config.toml
lr_mult_o = 0.836
max_grad_norm = 2.0
warmup_steps = 264
train_tokens = 808600000
max_steps = 6170
MLP neurons of a small language model. Each row is named by its layer, matrix (down: output weights) and neuron, and shows model dimensions 128-191. Each number is 128 + 32 x the weight over its row's rms, rounded and kept within 0 to 255. A neuron's up and down rows have the sign that makes its largest values positive.
A block is one neuron, or neurons of one layer that tend to fire together. Before each block is what it responds to, as a language model described it from the Wikipedia text at the highest values.

Description: Article-opening "is" and word fragments. The copula is right after the subject and its birth date in Wikipedia lead sentences; also mid-word pieces like Tre-as-ury, Mus-li-m, tre-at-y.
L5.down216 [109 202 145 165  95 146 113 128 116 135 108 135 135 100 119 138 174 149 182 128 163 107 155 109 115  90 131  99 112  49 134  81 158 164 133 128 146 116 113 127 161 147 152 169  99  73 138  99 146 100 117 119  90 145  96 177  96 198 133 163 135 178 150 126]
L5.down264 [128 113 170 123 115 167 111  99  82 137 124  76 191 151  95 112 143  69 121 115 135 202 129 117 100 173 185 104 158 136  93 165  71  92 106 124 129 116 177 154 106 158 125 149  91 193 158  46 163 126 112 102 127  71 159 108 148 117 124 158 112 162  99 120]
L5.down396 [125 111  72 124 123 137  90 141 132  98 131 138  97 124 105 118 111 106  47 145 186 150  91  92  78 206 157 143 141  67 108 128 150 128  70 152 104 104 171  82 134  76 118 147  94 162 131 164  81 100 108 141  88 114 117 129 129 171 108 119 108 137 194 148]
L5.down433 [ 95 127 140 103 112  99 179 108 202 118 133  99 150 140 127  83 121  76  82 125 138  71 112  99 164 157 166 132 107 131 164 122 204 141 150 118  72 150 126 146 124  96  88 130 150 112 125 134  73 137  84 133 119 151 144 223 125  77 127 115 197 145 111  85]
L5.down436 [121 144 103 136  90 122  68  78 148 155 139 126  53 152 127 149 132 109 164 101 163 155 149 114 139 144 199 153  87 159 131  93 146  96 124 142 136  78  83 149 170  94 163 187  59 155 129 190 127 145 123 135 140  80  67 136  25 100 152 140  97 134 110  94]
L5.down517 [122 133 120 145 107 146  77 142 151 128 124 171 157 140 201 151 170 110 124  46 142 144 169 125 114 133 105 121 153 138 110  77 167 150 136 126 113 127 113  67  77 102 169 106 165 141 187 135 143 137 117  88 124 212 106 157 129  85  86 153 116  86 109 151]
L5.down542 [187 100 141 109 147 141  74 121 131 152 146 114 114 169 133 145  98  84 198 153  93 165 107  83 153 138 189 118 170 137  37  84 158 139  98 161  98 131 105 126 133  81 179 156 176 116 125 169 213 155 143 120 148 160 100 148 177 143 132 151 142 124 111 144]
L5.down574 [123 127 148 115 145 131 134  94 127  82 139 147 109 152 136 166  96  99 127 107 131 140 152 116 131 112 135 125 127 102 126 167 108 150 126 117 112 107 100 120 190  85  99 159 112 107 139 138 126  84 128 153 127  76 132 115 131 135  87  78 148 116 117 108]

Description: Mid-word subword fragments. Word pieces that continue or begin a word split into several tokens, especially "ed" (breeding, Media, need), "cent" (centuries, centre), "ant" (Lieutenant).
L5.down62 [ 89 108 139 133 213 179 140 127  65 110 127 125 144 111 113  58 123 132 122 149  86 126 103 152 144  92 102 162  92 119 159 147 134 219 151 116  45 103 133 123  97 203 113 114 123 143  86 166 139 141 102 120 105 113 131  66 119 203  93 135 122  86 126  95]
L5.down76 [ 99 111 137 140 149 167 137 138 163 133  49 134 119  67 143  79 131 180 112 163  73 164 130 195 137  92  88 144 154 155 132 161 112 172 144 217 156 112 116 166 123 127 165  93 170 114 159 137  93 153 169 135 192 106  65 121 180 177 144 133 116 157  67 169]
L5.down162 [114 111 158 127  50 152  93 151  94 145 200 156  75 131 123 144  84 169 111 146 105 172 124 105  96 111 139 141 117 122 122 123 131 175 140 129 165 148 162 112 192  88 153 100 189 127 116 150 114 154 184  62 163  97  89 101  94 129  71  99 181  99 107 137]
L5.down210 [136 108 117 146 155  81 132  99  84 198  93 128 106 131 136 153 149 131 152  97 124 154 130  88 111 115  74 134 182 139 154 116  81  81 123  90 141 132  74 100 137  68 146 124 126 145 205 110 131 110 113  72  85  88  89 123 128 166  93  86 123 129 193 138]
L5.down227 [139 131 144  72 175 167 117 108 147 162 103 127 113 137 135 147  91 157 162 185  87 103 118 165 125 153 150 154 134 118  82  76 207 147 128 114 146 104 151  90 144 229 134  95 114 193 112 180 155 102 130 134 118  98 117 150 191 109  49 120 109 168 129 120]
L5.down261 [ 87 153 154 104  65 160 146 115 126 132 152  94 198 123 117 145 101 125 113 143 127 171  98  79  94  77 137 155 148 120 151 155 115 118  60  85 157 159 150 109 140  60 178 131 103 174 110  90 140 113 134 147 119 116  89 155  34  92 142 156 108  66  99 116]
L5.down403 [175 158 145 115 117 163  67 127 134 110 137  94  70 102 137 139 115 156 119 107 164 174  98 150 133 135 161 177 132  86  61 154 122 172 123 168 149 119 123 154 107  67 157 170 112 176  75 160 136 113 139 135 181 112 142  93 141 133  99 146 111 163 108 103]
L5.down523 [156 161 167 141 106 155 143 106 156  99 122 149 124 105 138 179  94  93 135  97 133 191 128 130  87 121 164 138 105  93 190 185 135 129 168 208  67 134  98 102 101 166 137 154 111 115 135 111  65 103 123 153 156 167 104 167 123 137 113 181 125 101  95 100]

Description: Mid-word fragments of split words. Short middle subword pieces of common words broken into tiny fragments, such as re in F-re-e, ci in So-ci-ety, il in Ch-il-dren.
L10.down529 [186 145 105 129 115 155  39 160 218 161  89  98 124 141  64 149  67  73 111 184 112  86  91 143 153 138 139 112 122 139 116  67  91 136 161  88 151  70 156 114 151 143  31 154 130 114 155 116 161  72 108 139 130 164 118  93  96  90  44 142 105 159 126 179]

Description: Mid-word fragments after F. Short word-internal pieces right after a split-off first letter or syllable, especially il after F (Filmography, Filipino, Files), also in in Ministry, vi in conviction.
L5.down22 [115  99 139 121 119 127  82 121  86 158 141 131 139  86  89 151 112 152 155 135 110 129 155 178 105  88  84 155 110 133 156 118 147 145 137 147 105  84 152  88 136 136 107 117 164 142 140 177  81 104  87 111 163 140 145 108 119  96 123 166 144  73 131  82]
L5.down26 [120 118 127 112 154 206 158 171 124 135 159  91 129 155 142 194  62 153 154 185 132 178 203 105  92 102 100 125 151 153 159 127  93 122 112  92 120 140 138  84 155 143 130 101 172 135 100  90 109 147 131 135 110  76 150 149 104 178 161 141 113  77 151 161]
L5.down130 [199 103 132  88 153 113 134 224  72  88 143 188 123 172 126 202 194 173 168 152  81 155 129 158 133 131 147 137  83 158 147 176 153 202 116 107 111 133 122 190 102  26  76 136 172 117 157 129 167 174 103  93 114 184  85  97 114  98 156  86 129 157  91 136]
L5.down291 [120 117 120  94 129 171 104 140 120 127 153 155  94 153 102 153 167 133 146 124 117 134 193 152 117 118 100 109 168 125  69 168 184 139 134 161 153  23 155 191 184 138 131 137 122  98  83 107  89 133 124 107 120 166 107 131 134 134 102 131  96 107 148 142]
L5.down391 [132 166 139 115 128 144 202 155 134 151 163  85 144 140 175 107 171 146 171 113 114 159  73 116 118  99 114  91 148 185 114 102  50 165 139 159 131 121 117  88 162  89 124 130  92 102 155 180 133  96 155 133 140 155  71 128 158 180  79 127 144 121 111 149]
L5.down428 [162 128 110 112 134 105  87 118  89 119 169 148 110 131 107 117  98 118 177 167  89 121  79 140 160 103 132 123 111 176  77 151 131 108 128 117 140 111 161 124 144 205 183 110 165 107  40  70 125 126 148 116 213  77 114 112 218 109  99 124  89 141 144 164]
L5.down431 [172 127 162 181 150 167 123 170 126 137 104 161 111 159 134 149  68 113 181  79 100 142 169 135 140 152 181  94 125 168  74 201 145  71 140  97 167  93  79  66 119 176  90  86 144 107 131 119 123 104 136 117 114 138  94  72 170 153 144 120 126 145 205 110]
L5.down446 [155 117  67  94 125  91 134 138 136 147 135 143 101  56 161 122 171 154 134 172 145  95 119 131 115 101 129 168 145 124 111  95 148 140 176  85  97  92 155 140 158  12 144 119 181 128 160 134  97 161 142 168 105 109 175 116  94 117 118 167  84  76 157 136]

Description: Subject-to-predicate junctions. Fires on the first word after a subject noun phrase: is/was following a title and parenthetical in lead sentences, and sentence-initial he; also stray mid-word letters (Di-e-go).
L10.down249 [108 173 122  74  72 118 186 153 176 130 160 110 144 111  91 160 163 119 128 163 144 112 155 124  95 100 100  88 151 156 147  99 130 106 142  72 148 111 142 161 193 130 177 153 159 154  48 134 123 120 109  84  78 129 138 163 144 112 179 138 166 127 113 138]

Description: Word-internal vowel pieces. Short mid-word vowel pieces, mostly "o" right after a word's first letter, as in R-o-ster, R-o-ger, w-o-unded; also split " so" (solely, source) and " of".
L7.down11 [ 81 173 116 152 150 159 207 125 127 145 139 107 180 126 169 158  82 128 145 121 117  96 181 110 131 100 185 130 142 162 148 172 188 141 157  32  70 140 159 124 116 161  39 109 136 126  90 122  63 126 150  95 146 145 189 117  78  95  96 100  96 149  79  96]
L7.down37 [102 133  84 176 172  91 122 111  95 169  78 126 132 113 109 114  54 104 145  95 168 128 145 150 100 179 131 149 147 194 102 155 100 124 123  80 122  97 145 155 142  85 156 112  77 157 137 128  79 146 138 147 125 149 195 128 158 101 131 162 132 154  97 109]
L7.down143 [173 146 116 144 154 123  81 137 123 129  85 147  96 138  75  61  96 114  99 155 146 135  83 119 104 142  97 145 144 124 122 135 110 173 118 147 106 167  68 100  81 146 134 130  87  63 141 129 126 150 171 121  95 142 164 178  96 131 119 189 168 146 143 173]
L7.down242 [133 140 158  94 195 178  73 128  86 140 129 143 107  67 130 105  95 126 142 179 146 181  99 107 158 176 169 147 168  82 167 136 165 167 101 140 124 188 121 157 126  93 155 188  75 136 113 169 123 181 124  76 141 181 183 145 134 133  91 208 157 155 107 137]
L7.down359 [184  98  98  71 138 149 100 191 128 107 117 193 105 131 149  94  95 135 130 138  95 135 147 122 183 159 108 140 147 105  74 140  90 124 118 164 190 140 135 131 107  72 107 145 108  86 118 148  79 155  81  96  37 121 140 106 102 160 160  95 126 117 171  58]
L7.down369 [134  74 144 106 131  64 145 134  65 125 169  61 132 134  90 107  90 167  71 141 123  81 171 142 134 168 109 147  98  76 112 118  71 148 143  70 104 122 135 130 136 102 104 116 100 180  91 145 100 143 114 104 179 129 114 137 144 135 144 134 108 147 148  96]
L7.down387 [140 126 150 123 110 140 123 112 157 102  85 109 135 153 186 132 146 126 141 121 126 129 113 111 153 128 149  72 127 130  87  96 109 112 156  94  85 127 136 175 196  75 143 128 167 123 102 120 186 166 183 110 133  49 110 170 110 190  82 129 176 103 165 130]
L7.down529 [ 91  93 104  74  90 176 139 148 127 110  89  92 169 168 185  99 162 123 152 146 139 104 100  81 119 148 177 151  87 146 135 144 135  99 140 161 121 135 187  87 111 110  78 117 112 156 128 115  97 152 130 157  65 134 132 115 147 174 141 141 195  89 142 110]

Description: Mid-word fragments, esp. cent. Word-internal pieces of longer words awaiting their ending, most often cent in centre/center/central, also ult (agricultural), Gu (Guard), act (Fractal).
L10.down512 [151  85  58 146  56 154 173 131  99 150  86  98 155 129 113  87 121 106 117 140 151  85 108 112 132  88 128 145 145 119 148 213 113  98 103 111  83 172 117 112 131 255 135 102 102 123 106  93 119 127 158 104 123 113 163 119 153 113 110 152 111 150  99 138]

Description: Inside proper names. Apostrophes right after a name or noun, mostly possessive (Rio's, Galileo's, O'Leary), plus mid-word pieces of names (For-re-st) and New before York/Jersey.
L10.down125 [160 139 109 124 125 132 172 153 126 157 138 111 142  99 165 180 108 107  84 167  83  82 108 118  95 137 147 146 108 162 113 211 161  80 104 145 200 131 134 140  98 141 133 123 125 165 215 161 118 155 134 123 150 122 161 162 150 109  85  64  44 132  76  75]

Description: Encyclopedic location "in". Mainly "in" after "is a village/town/road" or "located" in article opening sentences; weaker on copulas "is"/"are" after subjects.
L7.down145 [162 104 123  85 140  72 140 150 118 151 104 149 140 134  62 177 134 206 175  93  71 121  90 121 121 136 102 116 146  92 149 114 136 175 140 160 144 138 141 140 114  59 127  64 113 152  92 109 119 128 142 138 168  96 122 177 112 111 152  96  96 162  98 171]
L7.down164 [137 190 127 125 155 120 163 130  99 164 119 147 130 100 130 234 136 172 107 111 144 129 155 172 152 134 135 145 151 141 110 116 121 116 131  90 140  38 142 116 129 116 115  64 164 133 141  67 142 158 109 133 131  95  78 174 223 130 167 154 121  99 104 128]
L7.down247 [181 135 119 127 139 127  93 133 139 111 133 146 153 154 107  86 126 139 159 156 180 140 123 152  80 118 100 108 144 120  82 187 132 118 151 130 153  93 168 140  72  59 137  66 145 122 174 188 133 135 161  82  71 119 121 134 137 176 117  69 125  92 141 169]
L7.down259 [ 92 126 161 173  71 115 143 124 117 102 113 132 117 171 131 188 154 101 146  69 147 170 113 127 121 135 124  93 113 137 164 128 124 130 136 109 124 126 138 108 112  71 153 109 193 149 101 107  93 125 182 196  89 101 113 134 141 130 108 104 145 122 138 154]
L7.down340 [156 138  93 142  79  77 117  78  90 170 120 161 164 141 161 162 126 126 103 137  61 122 107 121 112 129 152 100  95 112  98 179 119 155 126  90 119 146 195  85 121 236 114  82 135 179  93 142  88 139 127 106  92  68  98 151 142 132 115 169 134 135 140 128]
L7.down450 [152 144  99 107  70 134 117 125  95 117 114 116 122 150 131 115 153 179 151 164 100 164  49 105 150 115 122 110  84  49 117 112 102 124 126 131 160 158 155 111 139 108 160 169 112 178 143 177 128 123 161 107 150 163 109 118 151 107 126  70 136 118 178 121]
L7.down523 [140  81 137 100 170 124 139 104 166  91 127 120 115 109 144 142 115 146  88 121  69 157  85 148 140 129 139  97 103 140 128 112 168 158 114  95  92 140 111 123 105 114 147 137 126 178  89 127 111 193 107 132 117 165 164 184 127 135  71 143 116 117 176 141]
L7.down524 [199 139  93 143  85 156 134  93 134 165 164 116 114 182 159 137 152  87 105 112 118  55 125 153  98  96 124 147 124 198 117  93 135 128 135 162 120 143  47 133 104  72 154  74  89 137 175 164 174 111 158 118  81  86 123 142  96 169 124 132 110 163 164 102]

Description: Given names and months. Given names, their last word pieces, middle-initial periods and month names that start a two-part name or date, e.g. Robert, Jack R., August 1.
L10.down165 [136 160 123 131  94  94 175 118 131 121 151 139 111  82 110 145 130 123  38 130  82 109 117 137 128  71 138 110 159 133 169 143 128 122  77 145  79 166 132 127 194 120 148 133 189 161 101  89 147 106 167 126 136 158 126 122 136 140 171 156  83  84 181  94]

Description: Mid-word continuation pieces. Apostrophes inside words (O'Leary, caliph's, Shi'a, It's) and suffix pieces completing a split word, such as author-ities, major-ity, di-ed.
L5.down5 [148 152  77  61 131  77  70 112  84 134 165 153  61 174 194  87 128  33 115 137 145 161 125 112 106 138 127 120 140  82 136 160 128 148 100 110 113 152 111  79 163  90 116 174 130 157 110 138 124 142 120 194 151 145  73 135  93 163 116 126 109 138  83 173]
L5.down27 [117 129 137 107 161 167 120 118  53 163 143  43 141 142 136  93 133 123 148  83 139 172 124 158 171 150 134 154  82 102 159  85 125 149 117 135 137 113 136 121 174 156  94 149 187 108  92 173 106 150 151 128 120 120 105 101 162  84  45 127 101 150 188 168]
L5.down116 [ 94 109 132 168 108 101 134 122 153 105 133 131 100 126 199 132  78 126 144 113 115 120 116 182 118 137 172 158 156 129 116 128 142  65 163  83 132  78 104 121  84 116 133 125 141 152 131 173 102 107 149 126 122 189 165 157 129 132 126 161 133 147  80 139]
L5.down158 [131  71 155 114 168 152 146 165 122 133 104 166 122 130 187 113  68 196 142  66 121 110 104 102 157  98  75 142 209  94 109 116  89 154 119 126  51 110 157 153 133 115 123  78 112 168  64 160 197 130 133 112 162 146  75  82 106 119 139  99 109  75 151  94]
L5.down397 [139  77 160 192 130 135  96 109 123  62 190 183 123 131  85 165 115 147 143 175 128 151  81 172 136 172 137 172 175 150  62 176  79  65 141  97 152 165 154 146 116  76 117  89 142 134 134 156  87 118  92 160 132 122 162 138 127  78 149 104 107  97 132 159]
L5.down475 [165 148 173 179 125  94 134 154 120 127  91 121  97 151 149 150 134 135 149 119 150  92 101 184 107  69  93 130 118 118 115 150 102  92 104 125 187  80 180 120 126 164 141 139 162 165 143 128  93 127 114  94 169 135 197  93 154 153  99 133 132 122  95 137]
L5.down497 [ 61 139 109  72 103  81 147 127 118 118 124  97 135 106 140 186 123  50 174 132  98 129 122 144 126 115  93 148  84 118 216  99 132 153 184 148 175 172 101  86 203 167 139 143 179 102 134 104 156  98 152 121 123 102 126 166 171 213 206  54 171 163 161 137]
L5.down547 [ 46 110 147 110 127 117 161 122 163 112 109  84 130 117 162 100 111  98  90 128 115  68  12 130 112 127  99 143 110 132 104  74 174 190 163 105 143  98 117 109 165 139 141 131 136  96  98 153 138 130 153 104 144 181 192 109 125  78 116 113 125  82 160  60]

Description: Mid-word fragments and initial periods. Word-internal pieces right after a short prefix, like the period after a capital initial (James K., D.C., N. S.) or Ar-ab and de-par-tment.
L5.down78 [194 186 126  63 103 116  83 108 102  91 123 166 102 186 129  83 144 146 117 116  65 118  77 130 152 104 107 159 126 131  99 188  52  88 112 113 150 156 184 150 140  98 115  60 139 136 145  90 128 127 190  96 196 103 165 163  94 122 152 138 145 112 138 104]
L5.down86 [139 130 181 112 170 189 152 134 119 131 119 117 161 178  89  71 138  80 165  90 144 129 127  92 155 116 134 146 150 145 128 138  71 104 163  94 137 187 141 135 114  71 104 157 106 147 166  55 178 120 140 124  36 149 102 103 158 141 118 114  85 120 106 156]
L5.down320 [128 154 118 116  83  99 116 103  79 102 160 120 100 169 188  78 111 159  89 128 112 151 161  96 139 136 149 134 137 107 146 120 110 143 137 158 133 160 149 181 142 109  81 129 112 159 137  77 119 177 127 155  97  64 133 149 154 138 153 113 139 105 124 189]
L5.down349 [138  97 121  86 111 160 163 103 136 124 121 123 154 129 125  81 100 134 106  71 158 161 129  58 170 138 142 137 117 112 204  91  67 126 104 114 148 115 105 115 176  62 105 140 103 104 100 187 179 156  86 153 139 171 145 137 121 132 181 128  78 112 173 152]
L5.down495 [107 157 129 123 108 120  88 128 142 126  82 102 171 119  92 124 178 110 128 106  51  81 126 122 127  55 107  76 113 165 126 147  89  91 120 131 146 118 109 130 140 141 141 139 124 144 125 130  83  68 151 122 123  95 168 116 133 171 117 136  86 110  97 106]
L5.down499 [202 145 171 176 149 103 128  95  87 111 127 148 201 146 126 137 129 135 157 137 153 109 105 113  92 103 123 132  89 159 172 134 109  95 126 116 143  74 143 123  84 163 156 133 182 135 180 168 131  88  94  64 110 123 144 134 141 144 130 137 132 156 152 183]
L5.down515 [130 128 145 106 160 141 136 141 150  94 132 117  92 142 129 108 159 108 118  96 122 147 147 152  94 148 178 194 108 111 181 151 159 187  80  97 124 157 171 117 124 144 102 126  66 140 145  92  84  99  98 133 139 179  99 136 214 204  98 137 171 104 125 136]
L5.down539 [123 135 126 124 106 143 137  80 153 153 146 142 131 159 133 101 128 114  89 156 100 149 156 138 135  94 170 121 149 153 110 121 112 138  55  93 109 139 136 191 127 165 149 198 130 156  83 112 171 122 114  90  83  90  78 175  89 124 113 156 121 145  96 175]